config.toml
n_kv_head = 4
rope_base = 10000.0
rope_fraction = 1.0
bias = "none"
parallel_block = false
init = "uniform"
optimizer = "muon_variant"
decay_fraction = 0.778
steps = 4957
MLP neurons of a small language model. Each row is named by its layer, matrix (up: input weights) and neuron, and shows model dimensions 48-143. Each number is 128 + 32 x the weight over its row's rms, rounded and kept within 0 to 255.
Before each neuron's rows, "fires after" lists the tokens most often just before its 100 highest values on Wikipedia text that the model never trained on.

fires after: " ", " |\n", " Majority", " Total"
L4.up564 [105 232 160 125 182  82  61  67 108 132 113 151 115 167 192  64 190 133  92 127 138  87 134 149  99 129 202 148  96 131 155  73 128 126 137 120 125  23 145 117 136 149 145 130 153 117 100 101 107  97  94 166 123 101 149 160 114 118 117 147 127  71 129 117  92  87  83 120 172 134  72 139 123 108 124 139 163 116 147 147 107 156 148 158 104  84 192 140 119 152 146 164 158 134 125 166]

fires after: " ", ",", " (", " in", "born"
L11.up712 [127 111 134 167 160 179 101 138 114 117 100 119 115 123 155 186 128 149 135  66 133 128 107  96 146 153 144 128 130 217  70  88 121 143 129 136 140 153 153 114  96 127  92 139 144 123 127 126 151 113 107 111 165 169 108 143 139 200 142 159 149  86 143 118 111 130 110  75 166  94  86 104 153 115 160 116 174 106 121 100  62 100 200 146 119 194 111 124 114 135 145  87 118 153 105 120]

fires after: " of", "–", " New", " and"
L7.up941 [101 131 148 114 106 109 203 131 121 144 154 127 141  90 129  95 133 154 112 100 105 125 158 125  67  93 141 123 157 149 102  92 184 155 120 137  37 121 120 170 169 118 141  54 102 109 139 100 151  73 145 132 122 107 160 192  68 166 137 128 165 129 154 140 114 151 163 147  97 153 224 100 109 133 199  73 101 103  84 132 104 121 137  82 127 104 156 170 146 154  65 131 207 115 184 142]

fires after: " ", " the", "\n", "-"
L5.up600 [118 141 131  97  78 120 151  92 133 109 143 164 136 134 127 159 109 144  88 123 154 138 145 119 110 148 156 103 100 126 157 117 171 109 177 100 132 116 208 129 130   0 144  82  75  59 115 136  77 103  93 140 119  74 120 120 137 194  90 118 152 119 120 166 111 172 111 145 115  90  58 115 131  48  71 146 137  71 144 142 151 145 122  69 123 136 131 127 105 115 123 131 204 143 139 101]

fires after: " ", ",", ".", "47", " (", "49"
L5.up34 [144 143 148 133 129 126 129 176 144  85 112 147 165 144 119  70 172 140 138 134 132  37 137 180 164 153  89 128 120 140  90  96 108 119 128  72 113 157 165  88 113 115 139 164 158  95 101  68 155  84 121 107 115 146 128  77 191 136 143  92 155 123 112 133  57 110 124 131 112 136 156  40 172 113 156 156 137 142 143 134 120 167 185  94 144  86 121  80 128 170 112 128  58 174 182 118]

fires after: "-", " \"", " (", " dis"
L7.up804 [167 143 158 119 127 117  98 104  81 145 156 121  80 180 183 136 141 133  80 163 151 104 193  84 108 138 150 146 132 142 109 116 140  89 155 145 119 111 103 139  99 133 151 115 131 117  61 177 115 219 129 131 202 115 165 190 141 121 117 120 119 139  95 150  73 131 101 110 121 116 134 112 127  81 123 206 104 101 131 154 126 128 155 173 113 114 122 123 219 135 154 102 102 170 102 105]

fires after: ",", " ("
L5.up513 [139  96 108  84  70 167 168 184  79 125  92  85  90 129 104 167 115 137  71 137 120 156 166 169 128 119 155 138 132 175  95  64 127 132 121  84 137 186 118  73 161 154 105  87 114 162 114  87 140 135 123 140 139 141  85 101 115 145  96 184 145 165 147 155 100  92 108 106 114 103 141 131 120 109  69 120 102  75 145  63 107 159  87 118 101 169  35 175  66 162 183 100 154 130 132 100]

fires after: "\n", ")\n", " well"
L4.up577 [172 119 134  83  93 147  98 183 112 111 146  76 198  72 152 111 143 144  71 141 140 110 143  44 137  97  82 148  94 126 151 171 117 160 147 101 109 160 168 160 125 145 172 113 107 144 138 133 135 118 123 145 125 182 129 153 100 162 109 135 116 153  94  69 169  85 140 140 130  98 144  99  84 107  92 132 124 130 117 113  77 118 119 117 115 141 123 150 115 166 114 135 152  66 170  88]

fires after: " ", "–", ":"
L10.up365 [110 147 119 123  96  55  97 138 136 135 134 132  95 152 109 158 122 156  92 117 174 150 130 148 111 134 123  95 108 131 116 118 130  47 153 155 164 132 119 100  81 129 162  63 126 105 109 157 102 166 129 118  79 147 125  97 140 147 116 152 126 148  76  94 119  77 138 133 172  57  98 129 113  88 166 126  81 165 120 199 123  76 123 137 144  93 118  62 138 131 140  85 137 128 118 117]

fires after: " of", " all"
L5.up204 [176 145  92  59  82 117  82 109 191 134 115  96 127 127 159  78  48 124 115 185 137 184 167  65 154 124  69 115 119 179 149 121 134 137 166 109 134 178  82 149 141  75 135 154  90 144 134 158 106 103 157 112 110  80 111 132 163 179  59  87  67 131 133 170  68  93 123 176 137 129 159 151 103 119 114 155 171  92 150 175 126 119 136  88 171  67 215 100  77  94 129 102 149 102 124 132]

fires after: " (", " as", " is", " was", " \"", " of"
L7.up531 [126 130 179  82 127 119 128  79 137 135 129 144 122 130 146 115 118 102 109  95 170 146 188 106 146  78  93 166 158  81 109 143 130 147 164 143  88  68 103 138  79 180 101 135  96 151 142  80 127 138  97 108  91 101 115  97 161 144 160 157 148 112 114 237 177 101  93 117 107 123 142 143 146 181  83 170 201 154 145 177 107 108  46 148 147  64 187 181 100 141 105 105 128 145  88 155]

fires after: " P", " A", " Agu", " T", "P", "hen"
L4.up498 [ 91 137 131  64 185 130 118 120 141 139 126 124 120 102  94 150 112 168 145 108 101 138 176  92 135 141 161 147  91 102 106 129 164 130 193 131 127 110 202 122 118 191 164  68 133 124 113 173 148 141 158  78  97 119  75 126  91 134 177 157 101 116  95 182 130  96 167 130 120 159 128 132 112 126 102  56 129  69 107 112  94 106 107  84 117 128 104 140 104 117 228 133 141 133 116 215]

fires after: " |", " (", ","
L10.up167 [122 121 159  73 146 115 179  62 156 101 123 100  81 160 189  84  78 118 117 103 127 133  92 150 107 126 131  81 130  88 157 115 104 142  85 137 163 110 125 125  88 109  88 165 103 127  26 138 119 168 130  85 151 152 102 170 113  77 188 127 136 172 104 119  91 116 188 139  99 120 122 127 119 115 185 197 125 125 148 134 130 151 109 121  95 167 120  72  70  87 167 101 151 161  64 119]

fires after: "\n", ")\n", "})\n"
L4.up328 [ 80 145 167 170 105 185 125 113 117 100  95  90  76 145 156 145 105 102  82 132 153 100 104  89 115 163 106 122  91  95 130 143 153 187  66  86 113 116 185 189  82 131 157  75  78 118 102 160 166 121 128 161 133 141 108 144 148 152 150 112 147 184 118 120 119  40 127 175 135 115  95 105 136 146 203 176  77  79 109 156 118 156 141  79  83 118 144 150 111 135 156 117 165 145 166  90]

fires after: " of", " in", " for"
L9.up781 [176 124 134 122 183 122 190  80 119 119 147 154  98 133 171 133 129 153  85 120 169 106 169 152  78  51 220  83 162  92 153 112 129 178 127 124 136 133 160 151  88 109 134  80 123 119 117 123 136  60  57 125 172 111 150 132  94 195 144 161 145 105 108  88 147 171 106 118 118 186 169 162  83 102 142 133 145 111 136  95 116  94 124 160  93 177 196 151 146 154 160 150  87 132 150 112]

fires after: " ", " C", " P", " |", "|"
L4.up394 [106 147 109 132 135 170 141 152 142  71 176  90 135 133 172  87 149 148 139 127 164 114 110  94 109  72  99  79 154  97 131 123 136 150 153 111 103 184 144  90  53 212 145  98 103 133  80 131 132 124 166 142  95 164  83 128 107  80 193 167 116 180  68 109 163 135 127 170  60 137 131  95 136 138 172 144 109  50 199 155  79 104 105 112  96 117 125  58  87 155 148  97 122 142 123 160]

fires after: ",", "\n", ",\n", " along", " "
L9.up778 [169 109  86 136 138 122 115 138 126 170 176 121 167 123 169 112  66 185 215 106 165 125 136 122  47 210 147 123 133 140  79 158 171  88 133 101  84  90 154 190 186 167 104 152 126 136 137  60 167 123 159 132 112 119 115 173 110 134 145 120 110 164 109 102  90 112 178 164 184 105 141  37 139  75 158 186  82 133 115 157 151 121 137 107 153 122 107 136 150 150 120 156 200 112 120 149]

fires after: " ", " (", "-"
L13.up26 [172 124  79 164 190  93 140 101 115 138  88 145 123 194 161  94 147 128 189 111 128 107 153 146 140  97 135  99 136 187 104 118 172 122  92 138 117  60  79 114 112 125 129  77 111 120 114 112 121 255  86 115 124 145  93 122 128 128 145 152  82 124 154  81  96 135 106  58 121 110 146 158 170 147 151 131 114 151 105 178  86 102 136 115 190 151 172  81 131  77 196  85 114 158 141 100]

fires after: " (", " \"", "-", " ", " Mac"
L7.up841 [116 113 139 153  95  77 147 105  70 138 112 103  99 123 177 107 143 128 156 115 134 165 191  87 144 200 141 131  87 151 127 147 204 132 189 110 123 112 128  88 128 151 159 118  95 111 103  96 102 144  91 117  99 164  66 196 132 123 180 152  96 150 129  81 110  92 167 155 123 118 155 202 149 129 115 190 107 127 161 132 164 147 119 125 103 201 131  90 166  94 163  97 156 143 147 163]

fires after: " one", " out", " two", " each", " all", " in"
L2.up617 [109 107 138 175 124 122 135 104 152 127 157 134  80  72 127 119 118 174 114  99 149  78 113 109 123  56 123 138 143 119 129 130 139 150 113 151 142 117 129 150  86  93  91  64  95 166 115 162 165 181  96 162 136 136 131 128 134 111  82 113 132 143 151 159  86 101 131 126 110 161 164 146 128 152 159 121 135 187 107  76 176  81 128 128  91 168 146 159 137 141  80 131  88  71 167  86]

fires after: " as", " a", " was", " "
L9.up625 [151 189 140 109 178 147 137  71  83  94 147 115 141 145 112 139 125 147 107  76 119 142  72 201 180  96 128 179 188 182 116 107  95 117 198 125 147 132 131 176 104 149 145 159 174 121 100 140 119  96  96 134  92 124 121 141 172  91 114 134 125 120 138  76 155 120  70 146 118 152 140 206  81 101 150 154 159 143 124 175 138 128 163 115 129 137  91 113 109 145 152 132 107 137 161 172]

fires after: " |\n", ")\n", "\n"
L9.up705 [145 178 111 140  69 164 161 161 127 152 143 151  95 154 115 179 114  70  97  56 135  98 129  55 116 124 157 161 164 141 102  42 155 168 121 185  96 187 119 123  82 102 140 115 132  81 115 102 107  93  54 110 125 103  83 150 128 140 120 173 135  95  90 160 147 124 113 113  85 145 146 129 131 102 168  88 157 147  63 123 119 153 118 188 143 151 172 114 125 123 145 185  66 107 142 123]

fires after: " ", " a", " an", " (", " in"
L9.up348 [ 87 114 119 180 181 171 174 178 200 126 114 150 130 178 141 150 170 148 136 154 115 119 121  73 120 165 109  80 123 215 109 101  90 139  95  94 169 132 117 105 133 124 135 136 103 121 102 140 143 115 122  96 173 171 144 144 114 115 119 188 130 109 152 143 152 164 185 153 125 127  97 176 116 122 101 129 129 109 122 110 107 103 152 115  84 107 180 180  64 144 180 122 204  91 104 116]

fires after: " the", " The", " Chiefs", "The"
L7.up253 [147 127  96 120 110 115 143 102 166 132 162  93 160 152  83 156 101 132 163 119 106 128 140 144 193 171  94  93  61 198 118 105 113 145 111 116 134 126 150 158 115 121 142 195 141  56  99 138  88 177 133 105 157 134 107 146 134 170 130 147 125 116 106 105 172 173 136 149  84 144 144 112 164 151 129 160  92 145 199 127 134 183 181 138 118  76 146 162 155 157 118  93  86 180 150 101]

fires after: " ", " in", " played", "2", " place"
L11.up17 [179 124 145 159 150 106 150 115 158 147 122 184 133 152 152  88 143  85 131 114 110 150 136  72 149 161 131 109 139 143 127  95 129 106  96  69  91 104 140 118 102 107 139 134  98 139 110 117 153  80  75  92 150 153 184 110 122 104 134 139 124 127 142 115 156 100 136 108 101 155 124 160 150  98 136 150 127 133 119 118 107 129 120 140 118 163 138 151 121 156 110 147 126 133 142 128]

fires after: " the", " |", " in", ";", "5"
L9.up541 [151 151 164 138 150 172 146 129 106 143 150 134  97  87 160  40 133 102 131 149  84 148 115 151 129 113 153  86 154 176  97 115 169  99 158 127 156 153  99 129  82  84 115 159  85 114  76 125 117 161 125 132 116 167 128 109 116 134 125  75 115  95 118 103 174 146 151 121 117 121 116 117  55 184 222 135 161 120  66 154 109 159 111 124 149 124 126  40 127 109 174 139 144 103 134 100]

fires after: " ", "\n\n", "–", ".\n\n", " =\n\n", "==\n"
L9.up637 [ 99 159 157 133 149  97  96  96 112 101 136 214  92 115 118 180 133 204 121  69  86 161 136 131 151 125 133 143  77 133 132 156 161 139 108 120 122 115  98 142 117 108 160 103 134  80 101 163 177 177 121 148  94  85 174 136  88  52 127 136 135 104  73 142 146 130 103 133 152  84 105 138 148 132  84 157 143 135 125 123 118 149  80 166 129  87 161 157 188 135 171 122  89 143 125 144]

fires after: " The", " the", "The", ".", ","
L7.up227 [184 134 160  79 124 127 125 127 105 119 108 137 140 177 163 124 151 168 166 112 179 135 124  98 145 119 180  82  80 160 109 150 116 109 190 148  88 131 169 133  88 152 188 144 184 112 127 144  88 211  94 163 145 150 170 135 164 140  88 119 143 180 114 200 213 155 185 106 110 133 149 208 159 115 135 144 141 175  98 172 138 121 122  87  94 102 124 177 101  83 117 191  94  85 136 128]

fires after: " the", " a", " The", " from"
L9.up407 [135 121 136 141 121 156 119 126 121  92 167 101 155 104 134 136 173 154 119 117 132 124 153 113 116 156 148 152 166 138  81 109 150 133 131  98  99 107 138 115 118 123 119 110 167  56 106 116  75 120 169 152  94  89  55 137 152  82 135 141 127 150 148  81 156 139 138 139 108  97 178 107 163 214 130 169  64 203 146 130  96 138 113 122 138 139 118 106 105  91  99 114  61 127 198 168]

fires after: " of", " in", " at", " from", " on"
L4.up35 [113 150 122 142 168  62 125 147 135  89  71 152 179 119 136  81 120 122 138 111 128 148 156 127 138 100 119  66 159 154 164  94 132 137 142 132 131 145 238 134  82 100 102 115 131 179 125 127 107  74  73 104 174 145  89 114  40 177  75 185 111 124 164  85 125 200  46 126  99 136 191 156 180 136 100 147  87 127 192 150 177  87 130 133  73 126 146 105 110 116 118 127 110 126 148 134]

fires after: " the", " The", "The"
L7.up466 [133 148 126  93  98 139  96 142 118 151 167 129 157 181 155 169 104 143 113 141 154 150 191 131 101 104 153 105 139 172 100 101 137 126 121  82 133 119 168  90 117  69 108 171 157 150 101 117  54 133 117 188  76  98 115 158 125 130 117 127 100  75 132 192 157 161 124  43  93 138 136 105 202  96  62 106 127 127  81  85 116 158 198 140 143 149 159 105  92  64 105 177 149 139 106 169]

fires after: " |", " to", " ", " from", " the"
L9.up421 [ 92 148 116  75 175 118 167 120 109 141  69  89 133 139 162  71 135  57  86 125 142 109 136 187 164 102 140  69 120 111 155 144 141 134  65 165 137  85 176 180 120 119 151 109 146 133 100 171 128  83  69 122 170  91 152 109 144 113 160 129 179 172 189 168 122 106 136 109 107  93 130 147 101 139 154 131 103 161 131 163 136 102  96 158 130 125 137 166 123 106 122 123 144 128  65 110]

fires after: ".", " ", ","
L9.up959 [ 96 125 110 145 128  63 169  83 146 146 143 107 113 163 122 147 135 157 173 160 158 169 173  81 117 167  83 116 149 183 142 159 110 102 158 108 173 132 164 118 120  82 133  78 138  83 141 179 130  60  63 133  64 143  52 118 166 189 121 140 142 149 102  83 192 190  76 104 122  99 120 130 139 132 113 110 109 190 153 128 162 167 122 128 126  75  94 104  90  78 168 135 129 132 122 112]

fires after: " the", " a", " returned", " his", " The"
L7.up826 [ 94 125 111 157 105 157  92 127  20 157 105 168 161 119 142  75 167 130  69 140  81 135 119 186 150 132 108 147 116 116 122  84 103 160  54 117 154 131 119 152 100 109 122 169 163 127 116  73 151 203 153 174 109 155 114  81 146 106 123 132 140 104 109 118 130 137 135 179 111 188 111 151 162 124 123 107 129 132 129  61 165 124  78 144 139 102 139 137 148  95  91 110  56 125 120 161]

fires after: " (", " the", " d", " D"
L7.up113 [152 132 165 134 144 174 105 117  91  58 135 127 176 143 156 141 138 111 113 118 138 120 168 192 179 152 100 107 128 182  78 116 136 199 163 128 168 158 115 150 144 145 128 179  99 160 122  77 106 188 113 140  68 160 157 133 108 134 107 135  53 126  98 126 120 134  98 168 131 155  65 118 201 122 100 217 108 127 146  91  77 128 110 166 149 146 189  85  68 140 167 140 123 117 137 143]

fires after: " |\n", " Total", " code", " Density", " Turnout"
L10.up87 [136 130 100 127 150  92  66 127 101 101 108  68 122  97 116 123 120 180  99 129 113 127 138 100 135 107 100 160 168 164 171 143 169 154 145 149 178 106 135 123 119  46 144 140 113 148 131 100 130 142 124 137 162 146 160  58  89 132 151 103 123 143  80 131 125  87 130 111 190 115 150  55 130 223 105 121 153 156 109 133 103 135 196 149 171 122 166  79 117 118 128  98 144  95 155 201]

fires after: " ", " and"
L10.up629 [154 154 142 145 148  60  80  75  87 119 127 158 126 115 130 128 177 133 168 148 153 156 101 123 129 119 121 137 122 149 171  55 187  80 160 151  99  91 128 172  86 158 121 149 113 150  88 100 137 169  86 117 154  99 147 100 166 193 109 149 160  63 156 177 177  78 169 126 104 118 126 137 133 115  92 109  65 111 121  26 137 128 184 141 143 163 155 100 183 162 107  99 107 205  93 111]

fires after: ",", " and"
L5.up361 [ 85 143 156 110 113 184 178 135  99 143  87 120 150  95 148 152 137 156  92 159  91 115 100 172 137 143  77 125 121 180  97 105 110 152 102  77 111 110 148  80 106  81 108 172 129  81 139  97 165 115 161 106 126 139 110  90 144  72 176 166 110 107 106 158  91 156 186  88  65 119 128  88 161  80 124 148 103 112 151 123 157  49 157 128 136 115  95 131 135  90 136  77 147 157  99 132]

fires after: " (", ".\n\n", "\n\n", "\n", "==\n", "==\n\n"
L9.up792 [144 105 157  90 136 116 102 103 119 124 178 138 113 133 112 184 100 106 109 117 122 159 101 101  98 144 151 188 121 123 146 176 124 147  80 167 119 138 110 130 140 117 162 144  96 115  99 140 175 152 120  89 184 128 111 128 106 156 192 129 143 127 107 131  84 151 156 157 180  92 173  99 168 135  89 187 139 141 123 136 129 127  87 110 128 109 155 133 132 167 169 120 141 126 147 152]

fires after: ".", " .", ","
L7.up928 [120 120  71 109  81 113 174  95  69 117 109 150  84 126 120 136 129 142 105 140 155 116 122  76 166 142 142 170 161 130 180 109  71 103 118 142 108 136  92 106 117 206 125 139 124 119 134 159 123 143  71 120  88  98  89 130 119 143 114 103 114 111  89  62 142  85  54  77 153  72 101  87 138 158  68  94 114 153 194 153 132 158 119 122 125 124 114 111 131  68  99 139  99 127 178 165]

fires after: ".\n\n", " |\n", ",", ")\n", ".", "\n"
L10.up185 [123  75 170 178 150 153 164  86 126 158 165 137 147 125 151 146 108 150 103 171 169  97  92 126  84 117  72  94  57  95 116 188  93 156 138 126  84 127 160 171 112 133 123 128 154 145 131 127 144  71 157 117 125 167 130 169 123 172 145  95 131  53 146 162 111 103 105 116 129  91 114  99 156 117 140 135 100 139 102 130 148  63 158 136 104 150 128 177  99 177 102 132 178 152  99 172]

fires after: " as", " As", " was", " also", " be"
L9.up813 [148 140 166 130 138 122 139  95 101 109 166 186 175 195 109 159 152 124  94 115 157 139  60 122 137  77 205 140 137 121 162 135 121  88 140 130 108 125  86 146 116 139 111 100 160 147  77 136  67 159  64 123 152  79  68 110 130  97 110 121 106  87 192  91 135 111  64 130 139  85 142 150 123 114 117 167 124 145 141 130 105 159  83 129  89  52 140 155 121  78 119 111 108  70 161 149]

fires after: " the", " ", ",", " The", ";"
L9.up99 [159 122 173  83 170 136  81 172 112 147 134  61 148 143 188 185 132 141 186 150 111 154 114 130 152 155 135 147  83 101  96 162 122 104 162 107 109  78 140 167 109 153 151 139 101  55 122  82 172 157 149 111 129 149 108 109 134 179 102  69 173 141  83 132 135 131 155 114  97 160  89 166  86  84 198 157 118 115 190 146 165  75 113  48 102 148 176 143 117 150 135  92 140 125 139 103]

fires after: " ", "4"
L13.up582 [143 148 142 138 150 129  31  83  98  73 127 165 133 136 133 122 139 164  91  88 169 167 128  86 157  92 185 179 141 159  96 164 115 101 164 119 126 114 136 180 104 157 113 157 179 147 105 122 116 113 138 109 129 110 122 139 143 196 115 135 156 124 129 135 112 156 149 112 115 136 114 131 149  65 109 143 161 125 149  86  69 173 148 127  98  98 149 138  98 153 142  90 108 110  55 142]

fires after: " ", " (", "-", " divided"
L2.up157 [ 83 132 141 108  94 127 111 124 109 136 163 151 105 161  74 138 121 172  16 160 172 131 125 145 162 148 140 157 145 187  50 139  81 145 151 141  99  85 175 150 138  97 123  91 127 133  22 106 103 111 104 109 111 163 112 134 150 129 138 166 159  82 120 140 141 173 104 149 159 110 124 167 190  90 154 152 162 174 117  63 102 134 123 113 142  96 131 190 111 105 163 169  87 112  96  92]

fires after: " the", ")\n", " The", "1"
L7.up837 [153 121 115 109 110 131 150 147  89 110 125 110 128 121 111 153 131 128 117  67 153 123 137 174 133  86 152 164 116 191 133 126 105 150 155 170 140 127 199 150  56 101 151 129 129  85 128 130 102 156 134  95 132  80  66 128 127 107 134 127 123  79 120  65 148 205 121 185  96 152  90 142 151 120 190 189 166 176 159 125 135 141 134 123 114 117 140 131 119  85 125  73 106 120 118 136]

fires after: " the", " his", " ", " at", " this", " her"
L5.up299 [ 88 107 164 198 121  88 159 145  53  76  96 133 155 125 158 115 127 133  92 115 114  90 144  76 111 118 142 142 107 116 117 102 113 112 118 112 160 158 157 155  75 152 179 130  99 110  90  93 127 126 161 134 145 172 134 132 129 132 138 114 105 168 169 100  93 116  73 161 120 147 108 124 118 131 127 122  98 128 122  63  84 129 115 146 125 142 163  90  56 149 125  97 133 142 146 111]

fires after: " ", ")\n"
L5.up715 [128  79  80 140  99 103 123 126  95  98 161 104 142 173  41 152 134 120 196 132 118 117 138  96  56 154  98  78 117 136 118 132 135 132 130 185 133 135 154 118 135  59 119 133  84 120  92 111  73 112 185 121 156 152  92 178 133 111 114 128 135 121  46 152 175 180 172 122 113 130 135 179 140 115 108 102 125 146 165 151 116 138  92 128 135  81 148 137 112 119 137 156 102 189  94 128]

fires after: " ", " –", " guitar", ","
L13.up70 [163 118 141  93 159 110 165 135 117 125 207  99 109 111 152  93 111 128 114 156  94  94 172 116  89 172 124 108 102  72 180 114 129 141 155  73 139 112  70  76 111 173 115 167 153 136 134 116 151 215  97 109 109 150  83 134 113 131 125 143 175 128 152  76 174 128 150 139 122 103 190 182  67 126 163 127 168 113 178 121 169 157  98  70 104 153 102  73 161 133 150 130 189 118 179  98]

fires after: " of", " all", " among", " the"
L5.up321 [159 128  34 129 120 107 136 151 158  84 110 109 123 101 192 143  73 142  96 143 150 185  99 137 154 181 127 141 140 151 155 164  84  56 125 138 133 161 131 131 101 137 165 187 100 136  72 140 123 136 107 136  62 106 135 174 140 152 105 151 147 137 186 146 104 121  67 123 129 141 151 118 123  85 134  98 140  78 133 113 126 155 111 135 176 159 188 164  70 114 172 145 181 144 101 130]

fires after: " (", "-", " \"", " the"
L7.up324 [149 136 148 112 102 124 124  89  77 106 101 140 132 145 132 135  92  74 145  73 132 180 179 131 143 158  95 180 104 170  68 156 140 143 105 113 157 165 118 109 138 160 114 144 150 106  66  75 139 158  69 103 113  71 168 152 110  64 102 164  91 131 170 180  38  96 104 166 105 133 121 153 159 148 109 137 159 109 143 135 145 129 102 152 120  84 112 118 116 112 102  88 125 139 115  95]

fires after: ",", "0"
L4.up348 [129 143  86 117  66 150 165 177 119 111 111 124 139 103 111 148 148 136  75 163 128 154 130 133 152 129 165 132 145 147 144 122 119  80 119 117 112 117 135 116 106 110 146 124 101  85  55 137 178 124 101 112  71 184 100 126 143 100 120 152  85 132  52 140 126 133 112 140  87 123 118  58  78 123 102 156 115 149 124 135 125 125 153  53 132 112 107 135 125 187 139  60 104 101 114  57]

fires after: " |\n", ")\n", "\n", " "
L4.up601 [124 171 103 122 148  58 128 104 139 160 133 151 122 189 127 186  67 149  88 162 169 120  96  81 153 121 135 130 152 132 111  88 147 102 140 146 117 137 183 118 145 164 170 172 121  76 141  82 142 103  82 120 104  78 102 129 139 133 103 145 166 149 128 134  88  44  87 113  88 112 135 144 141 128 127 137 160 126 167 105 125 103 132 112 103 132 131 101  94 117 177 146 106 117  78 122]

fires after: " ", ",", " (", "-"
L5.up207 [110 142 170 137 146 134 154 160 142  62 162  97 139  70 123  90 134 136 144 131 146  91 112 179 183 168 140 143 168 139 151 104 119 177 187  80  84 121  99 125 122 108 159 163 122  94  95  79 144 138 173 101  99 181 115 124 175 116 142 101  64 157 161 124 116 121 116  89 124 154 145 142 145 131  84 129 178 156 100  99 155 138 107 118 138 133 200 110 153 140 131 132  85 112 207 106]

fires after: " |", " Total", " Density", " code", " Elevation", " Cup"
L11.up489 [155  97 137 127 163  92 128 142  77 143  86  94 124 127  92 134 126 128 136  98 114 146 164  63 101 184 129 111 149  70 121 178 142 101  95 143 121  48 123 129  70 126 110  99  77 152 146 126 119 125 117 150 118  68 175 118 124 121 112 157 118 144 101 147 102 105 169 149 189 151 133 106 123 132 112 138 157 149 107 122 148 120 207 156 131 117 149  77 102 168 146 115 155 127 185 130]

fires after: " ", "–", ",", "24"
L5.up143 [130  86 183 102 168 160 155 101 111  60 109 108 155 155  79 117 141 156 105  86 113 126  99 101 217 129 123 101 160 112 178 126 115 123 123  94  85  92 159 137 104 136 147 129 105  91  94  98 115 143 197 126 186 129 119 115 113 155 127  95  72 139 165 180 115 186 121 169  49 171 155 124 129 161 101 123 153 141 131 138 165 111 129 118  98 119 175  79 127 133 137 152  66  89 170 125]

fires after: " |"
L5.up264 [174 103 126  77 190  82 139 118 106 140 100 114 148 134 155  74 122 105 103 123 125  74 142 143 179 128 166 158 144 118 172 116 125 168 146 142 145 132 195 131 109 176  90 173  94 111  64  75 108 121 175  95 142 151 105 120 154 119  94 119 133  80 140  83 197  57  93 149 125 117 119 155 140 114 107 200 103 143 173 110 169 143 149 120  95 129 112  45  82 157 160 110  78 103 110 117]

fires after: ".\n", "\n", ")\n", "===\n"
L10.up676 [133  80 118 161 157  82 140 149  97 157  88 170 146 127 148 170 100  89 109 119 125 124 127  84 116 129 141 148 140 132 152 104 153  80 162 140 102 142 149  91 112 110 128  77 124 115 111  92 153 106  93 111 122  31 109 132 179 126 135 104 110 192 137 145 126 133 131  73  73  71 125 136 136 128 136  92 118 137 166 164 142 149 126 186  84 139  80  82 139  70 129 139 120 138 150 118]

fires after: "|", " |", ".\n\n", " (", " \"", " "
L13.up220 [164 160 139 174 185  93 120 112 121 112 144  94 171 131 214  80 153  69 107 136  90 107 146  92 138  95 146 102 102 149 171 127 120 141 173 128 146 155  96 180  96 163 121 182 105 124 123  91  99 120 155  90 182 116 115 125 116 107 197  87 180  94 135 122 125  90 184 129 198 124 174 126 160 161 177 130  81 146 200 156 113 207 138 173 129 129 109 113  87 169 178 163 201 107  95  96]